Weights of a small transformer language model: RMSNorm before each block, 131M tokens.
MLP neurons of a small language model. Each row is named by its layer, matrix (gate and up: input weights) and neuron, and shows model dimensions 0-223. Each number is 500 + 40 x the weight over its row's rms, rounded and kept within 0 to 999. Numbers have three digits each. A neuron's up and down rows have the sign that makes its largest values positive.
Before each neuron's rows, "fires on" lists the tokens most often at its 100 highest values on Wikipedia text that the model never trained on.

fires on: "2", "1"
L2.gate376:512509563461532531523493483483508518470439559486508474455540463505412513444481607463484496510515577500552510538530512455553502536569559512551427499514499461508453494448457424499466483492549541552603527480459478516563484520470495453442506527492448479531516443470481516450485488517477494509482489515539551545542489514577485518541437435492511493452524511459472474533501444519521434489570548540468424522514488510487531479480453485556465483447431519517473568494489545453542490529506513479546462563441504597507440580546491507482511517492489464528473510533510596527528531502518420534482552498559541427548477525573525530511530383503498487515552410575445494476485532423513496552488
L2.up376:484516522469474466509481508453456490498461503492488461498470532475444519461493500499514532510476538432471586470571550501457445473539531474544492482455498458473478496467518560632533485447580479414524436470488497454534500491481520452522526532541521440554384466490441505421514509520495520434468508583514514549502500564482549546443514554482532578510477537454498418475484532526516432484568468471522555492468512578558475465476531498493488456552470567541499501425468488468502539493433550506508485469481514503516569521469465577456502501491480533508509454498586473545504495499573476503532443567539482515536488498554495464443541528575494458498492502475471445470602529447552547546416

fires on: " t"
L3.gate295:551481473513489539480512508537539546527514440407426500383468487500572508538496544519519538444532557483586512549478528481517445492531502517536492497527524498548506594503512499514442413483511509500500468458575479473485518520464431509561534468522481487499553496531531569498471458501474498543452465456502540512573433567431462505557463548527536479492522534563542549460500500547502481538484429464510544525521524633553538546568538501483440518476486486487522472521461522512558497518526559511508487499456476436516526499545477526503548503487530420513503530562452536587483537550559477489484554572516483487453546529476616507549510476507459532560522421511574528477493511566437525497505
L3.up295:442486499515529553564460509531530485510642523511564442452445501435505488485514465499554460569484563513485442462493519437482529511542448467512509555513516488490488501547525550496498501574531480545485529463440569482433489530513516485515502553533452477483562414546508490524546555540480405520462428470450501468517516605565457448519549476460469494474455517487519500519503505466522492509621515515502498458500483495541522457483513568461560489488462540490446515543547503509454493559507496568432454427486543471522487522439571482513478484472536530556533535483461585433526489484534504463563561480501512589483499483510482546466413444530442519509503489502499579443476523504505520536432

fires on: "ed", "==\n", "ay", "===\n", " ==\n"
L2.gate214:465464438477549500500546436523524485548552562555533440505434518549560506504478589560514495519509459480466469509558486531400452413513510493532485524540438537494489431494466429476456499485481462508483478477501490471495524502447456601569541486550483453434515417607547489450611479488539463510525484523460535479462431478478488507507476467547497517452503471461491534483544524506481460541499456547559496460485540484522573538509516499494521455471453543482532494478415525536489429499581570542480511510535454509514515490506491518594501546463461507458501463514471556528503506487580518558521556496566431496510537504592477568567524503507529531475506500522433569524519447476506470519449
L2.up214:516409483466388530480493469478572461514505518560435538526487431538517478494493487532507527469447464442448492496483464498487533456527474471518573471502475572579513525605467511541503525573502494487468521560447552566434543465516549512503562537422477541525522483550489449592538522488460557511556454497507561474478529475425452522499472479497501554567554501583459515538491528520531484486506471509457503515465552493515483514588502489483508477515472529517488506557520520435516464483556505523543539518601482540415507494518481537550559528468513582535481490472494509469504553576547498529552497462470582507472542505558529553484491456472540461408442560559468528480501467509499496574529

fires on: "ile", "ire", "are", "ore"
L2.gate22:406584560501488505510541524445463502552469416564484486495609484469561493523535529573551484514447496497525511533512433514505521515490439506445502531427527489497461508477523588492531527425505506490534483441486533535491497466493538503506514503570492582489490532513489518466528503513486539390532445582428486475512435440469522545481468516456481489402347505499487501503511522454599527459540493441512478498545478531445465507524543501437523495543490515535497522549588546469527479535429506511469500511503501500481508538437503432529436519484506512451444498433468473567434542480512494519524511497482464546475439509490467485479422471514472537515428469528504523451467532519445540534447
L2.up22:460531571572531483561491547440446540460497467467491502419555426496550424520518523580550442551516544584543526518513459497448517567435469432513525467398501484551483488550465504482532552426466474461539478463512513505534499470509547517476519523474520510462464490487491453473555513464565529476567421572446565492494448457493431485476535510489501482483479510519480416483452523433506508466548524447493503487519443469472474511479525462437491569538497519557438564477563547490540539517448532506471481455447503449526518549480449470482517526462513490491441450456547513550452478480470522546540569522465474484482443499535466428506438516503528498464430457574510506444484461477409528485466

fires on: "The", "J", " Ph", "1"
L2.gate233:479471547418466404504523443472438511569466538518498518466498519456422486571526494526497489520510465486497480499493479509492551522493466497507541446514545436520489591422488523536508541526532588469452441518519509466413554576546539526503470473557523500484455543514497592415464468495502449473505488509543557539532520478501477531503461468498483501510562599498490460470464490438496530478475487533504454450569523540524511589457459523495564514525599523555471481543467502445526488451466452492458424423395524530438502514520482516512450450467539505572498509502568491525506438504497539479468540480567542501484524557604499497496438454475490514500553459440516478513456533469468539519458
L2.up233:419529486439497494563477521456507511499444494479457489470497525473530499553478532465522501536514468532550471418417466546486506527500556498498496500534462525516531516395466507559486470543511443460422493508485453494488572544544519573533462490527500474426507410488483569492534509543469429523498421485419519563522507561528507551508498471489439498430536514534464467489470502519494491525457470536507494414488467542466505510541448495496447511478541542546561442492452400460559477551457537527486469461478530512433497514575499555572470557514565470476488487570557499561503450538498472490508489426545575511465532523553495499443443417484536505540546466496473500426502549526404541531526

fires on: "er", "em", "ers", "ident", "el", "es"
L3.gate437:436507459516470535536536444494486573547577477423494523522544486439594511518487481474500492480432491580426505571536484504463461498509500467461511523514505538544510503473539516461482493553458496459512551467473483562509466506500512413452514537506509507589521562465474477563504482497503470486482456487479471488524545500560481503502496502519539510528513494438507457553502477490487484492450528452472531532473378493475473477486503429442481613515492555516545550446491474592497471547466547470450472594505475538402498436499461524479576515462503551468498455515510564472586486522496524562468475494437550523579480529531490563547527471515538522509474511377537500533480424505532556509571
L3.up437:462545512450458512578501562563486496486447520532488415474457523482496523469430440498546541554472523484499533519452517441460529572516424476529507559562506536432549499417578574520504489463478489516539517496451536520423565517470483445519504476429554546471505557577447546494525500488463500465556468470432493557481537564491442500513499560556433469453524484458472494502456503461536582620496550515562508461568453523493455553513496519471554500521573539514453489393491473547454451525485505498546535508518471525474460480454465509502474566497491577535430509511456543476514521519492490520474500489452510495506432554504538516511510500566537511527484418522502519483568466519527450471483

fires on: " ret", " rel", ".\n\n", " cl", "–", " res"
L3.gate92:453504496494474491472498468439515521522537455469482497505505452465467494442482460458470475437485492433474505481502549450458576456534423566477413535532490460487516490476514536484377486465541552484432442485534514517465524476477443482455525500420596520511525415561502533484513493537480505483443465569489489482517488391521530550555442518492538542469578514537537579484567542531460586498465487424558563508490527486517470495520438558483513427530504514519471512448540573462475533497529519510565499511494493509425509417415515482520530497493440530483482514510538455540470488507522473550453489526544480485589493499435533519489531544509473422498499540456516458506603466491511522544555
L3.up92:481507470494452507493543499503517417513512424491485479508429514422497436485451538459532499468492472449504570427526497490517447468516437552449527448494474504506466529423458554503449476460559497461489426537475435494541474527453496487480566528450465517489480456533441499425549508576419514540423545507549493529423501534484498467482495500442508507517534480467537489478446473505466454539420497528506487511536476505444603513530522548498446452480489470447536460436514580465456543503610457523485495558472501504491472512515511517498533514487539490606556603531541446527464453469480524476541516527551439541511477441558476522557466448527532493530485516523605512509460491512475546515573

fires on: " ad", " Ad", "ann", " en"
L2.gate370:419491550482574467541517450508540482481588446464570484464506528538429496509510522424460525511536484514522478540488486515496531457517543519545524432499501564553559577496482480416537585514495466473466428417580540474522466534535527489468480487584576474561491495545501456482535458516436415494448471435534495501441493530506484475517448498462531464513468380468470472518509510542493441501494565579537519497532534449483497493506497572513467510541484583557448495478423530538453456478509438492486519493517501517510539511460460504447421513471531463489517487529584512531567518522423528514487504516481515541548510552523563588538434516528506481526503434474478468522478534512546533474454
L2.up370:538541523434465486431461504503492439485476563555545388485424491489450509503526500454388499575497501572512465454482508484545528492468556558500524504570485554516499547513460514482522509525530453450467429511484504571504504529521458498515568576428470505543575502490471534477484494476538515486514422501488561488472508535479541460469418531412500575486495443512487496514570541530532493475605509547549514490568515504470496431542526508539503541510509539474476476488533485509508553492564515453507435515530465499497513517538490483442476489498480501421513430436555490528551439510447561520494460591551504462479518488497562542491549565482562539396469474472471465534487470457559543498468

fires on: " K"
L2.gate51:460549487539433531505477505524492516515505524523541526504502491460466552457556475560500554550534473443524489412572476474475580487526526498494478456492470531470497462523489526468488445586500452491502496519540504479443488493517521523483538494487488555591505531566537448450508405583467514574413473436461505528541529508593502539498523516463478509465521541594395470432401492488622479498431523532555517432519366427531476490531507545478540505506433543482512491461470501497545503475517449469455465455482438449534538515511523526466438507496494514490456538490521507568461503467509536522514513481524544516463476460484568491470504502461523504502521459496542500477445573451513568534515
L2.up51:562512504530477500483521474535501502475573459604476617518456516538495497521547530437468419539516543465505439485487529509429453499464498474498477605513520454466468514459488550542563441471426551509471509489535557543494511503480551469413459548546499513490403534484499517465491486430532482481492567502518451481423462464456515594525512529389531525513421508478517563543522561416473456466517498487543533509500508539513554476476477522536517534578502520517530497578434428510518498433517521527530520595523586455484551535464508430536528532556505511519499566479474504478507547443507508535468463537448519542510541506486467520483531551476472462512523498540526459549525474472516533550500

fires on: "el", "ion", "es", "e", "ation"
L2.gate64:546473452517541500532470517504537540540552525515508497451541482482491472501505521514531479493590484538473551465450498531491444554535500513516537445427524428489424450512449500504502504474456476494469477474485455487453577501540484426513570467509520552460452517428448407475427487534525546507503460554447549454497481510489538504536523517501503485531478563522613443445495436418445532442534452480501477484461544541531512503504445432485508473539435531500485524512468468410404475463603569558520500483468536494489474459486442461465511487441523441500488473485594544456441465563480505509528460548430469509546504572471552560492526487528547507462534413520519536523546471478533461519494
L2.up64:541494539528481449545507472506521501497526511530545539516551530484543533438487496497559478524534531489458592483471486525501494496532458461517520523468495435509487450558535516456519500512485538531479480530543482420434540533538559472517531476435470435514520482460535459407480527534490459469514519557485475481466523532523558486569510577487472455447427557523548489526513537536422590481517571527493486483480486513489466517463460424425466543516502529490459442478491526529470509541456561481640446448543508496515470412481462491432508466566475503505474508542581515445498509483499479488497506550490523446482447469479466630488552592585472453549511485521555455527561518540508483418516

fires on: "ort", "ad", " Part", " New"
L3.gate349:489540513464459496558519497491458577486491459534524510467452437526485493473489588555519500478430478476528484536497513441595609502494513487435482561469425499447505462496501481470579542457511482458463453520465445593541526532418499489550493537428566543467451484488487564527488488492526534476453466541483496579567525478565534482488498528532490597451498486552504465501510481467521450511466446557459535481533522490477522431453518505549567494569549522544502486485495471538541509493516489529493465566505529501461502530542541480528546497560513554575559514535503456575444487498479520495471447478575497478541495479413617470473436516489484533472530517500469430493516501509408543559531
L3.up349:553539499451461470545498453519477486539472515451498492535504510560461472517481541571586574515513493564514446529507553497484490480456480462442493527456503526409497558492524504462492575451565495546510506523514417511555508468506550564527500455481441533432494499487514530532470496506537455482467472437509474496488534563485504485610456488500480494503542485513495444507447519446519552508559460523497524467534510462425517573477469568438400471485545534514517495585517538502555461561481466528524541533496542485538543603450555519445486530603540502516598434558505526479493499495521455416435527489460561466508516486501541415507458529468527531556483482546507431477528481542502539542459

fires on: "ll", "l", "ell", " ev", "art"
L3.gate419:487513514468495557529424522525476599452488492532518481510461477438493506474480544526528511446562559511505494560493496433482515446477533471462481497451542537476516477567500496467522506488498565482493467449560490506507494511533477415493511469498473522480468471503527460550636531540496581545511526485453525530513566498484446504448533594498546532426430457526514529472552551529463528482401422516465501503519545501569475445514480604491510536522493564527565545506516564519410539490471395495410544506545519521542489506530465504506487489508473510413431468525518497454468497498509471468541441569471529505530436469436568495491524414492467525535489482495455490482553455428548494504525
L3.up419:531562473463508486500529607482492514486454464520508489416562451445504504506475554540557565534518445517526461558525486478475526513544500578473527537474489467500495474550536515451499538509570504561507425444552484439484558535545547510492540407551470487470413512503491398476542472497475523545477455484540512552551570489483507579504513506448482561456557509462549462459478468485505489470519574494542513510511488435448479498497510538448492442474499502482545532535404575504540421506533432537461548487500448544560422485482539502430548503566550486471547457539464509555511556501488569430573524492539497511475459483530521535467427489468480485544467455472564533509475464514515537529535

fires on: "ad", "ord", " April", "le", " October", ":"
L3.gate81:536487562418472477479472521546574481444409419477495519516464477472470491469543460582559495490517510486461552492546491549550512516544436474471452529506420600504434530530468482456502500445457524449432482423458485478552509530501513507564523495518477519488435537545476468499483453578513465471546429492578479480466455486489507525503541451518426505419459477486536450527486576435544521537431517491471501468496539475487564569518463511466446494477526523568502577527462481504555585531562507480490451542398484511454491506506474477504511549496457490551540440548546497569514577502521502458512511529520461427475445511535474500430547439479492534507512513511494461491466527485438476449535
L3.up81:558507471487504481552502472605463529445516478485517490380481512504539507511501500591479492488467538510540542478497447513461531503504563535532500535489476497469528470458455440517514508530452491449496512471511508524464537472494478512510460474510430591499446525469496485535508476486427504486599518564488550503465528480469524489517513463441530577561480487428474480584535490466533534535606537496460497477494533465520509514577495521515471487493591552520494544485461528500522489569498511529466540401480536514551544545524464468458517574387426532406469495491503507467482571463478477478527534494541595460551545558477490505489492466508584497488495428491489561556531528516404488580474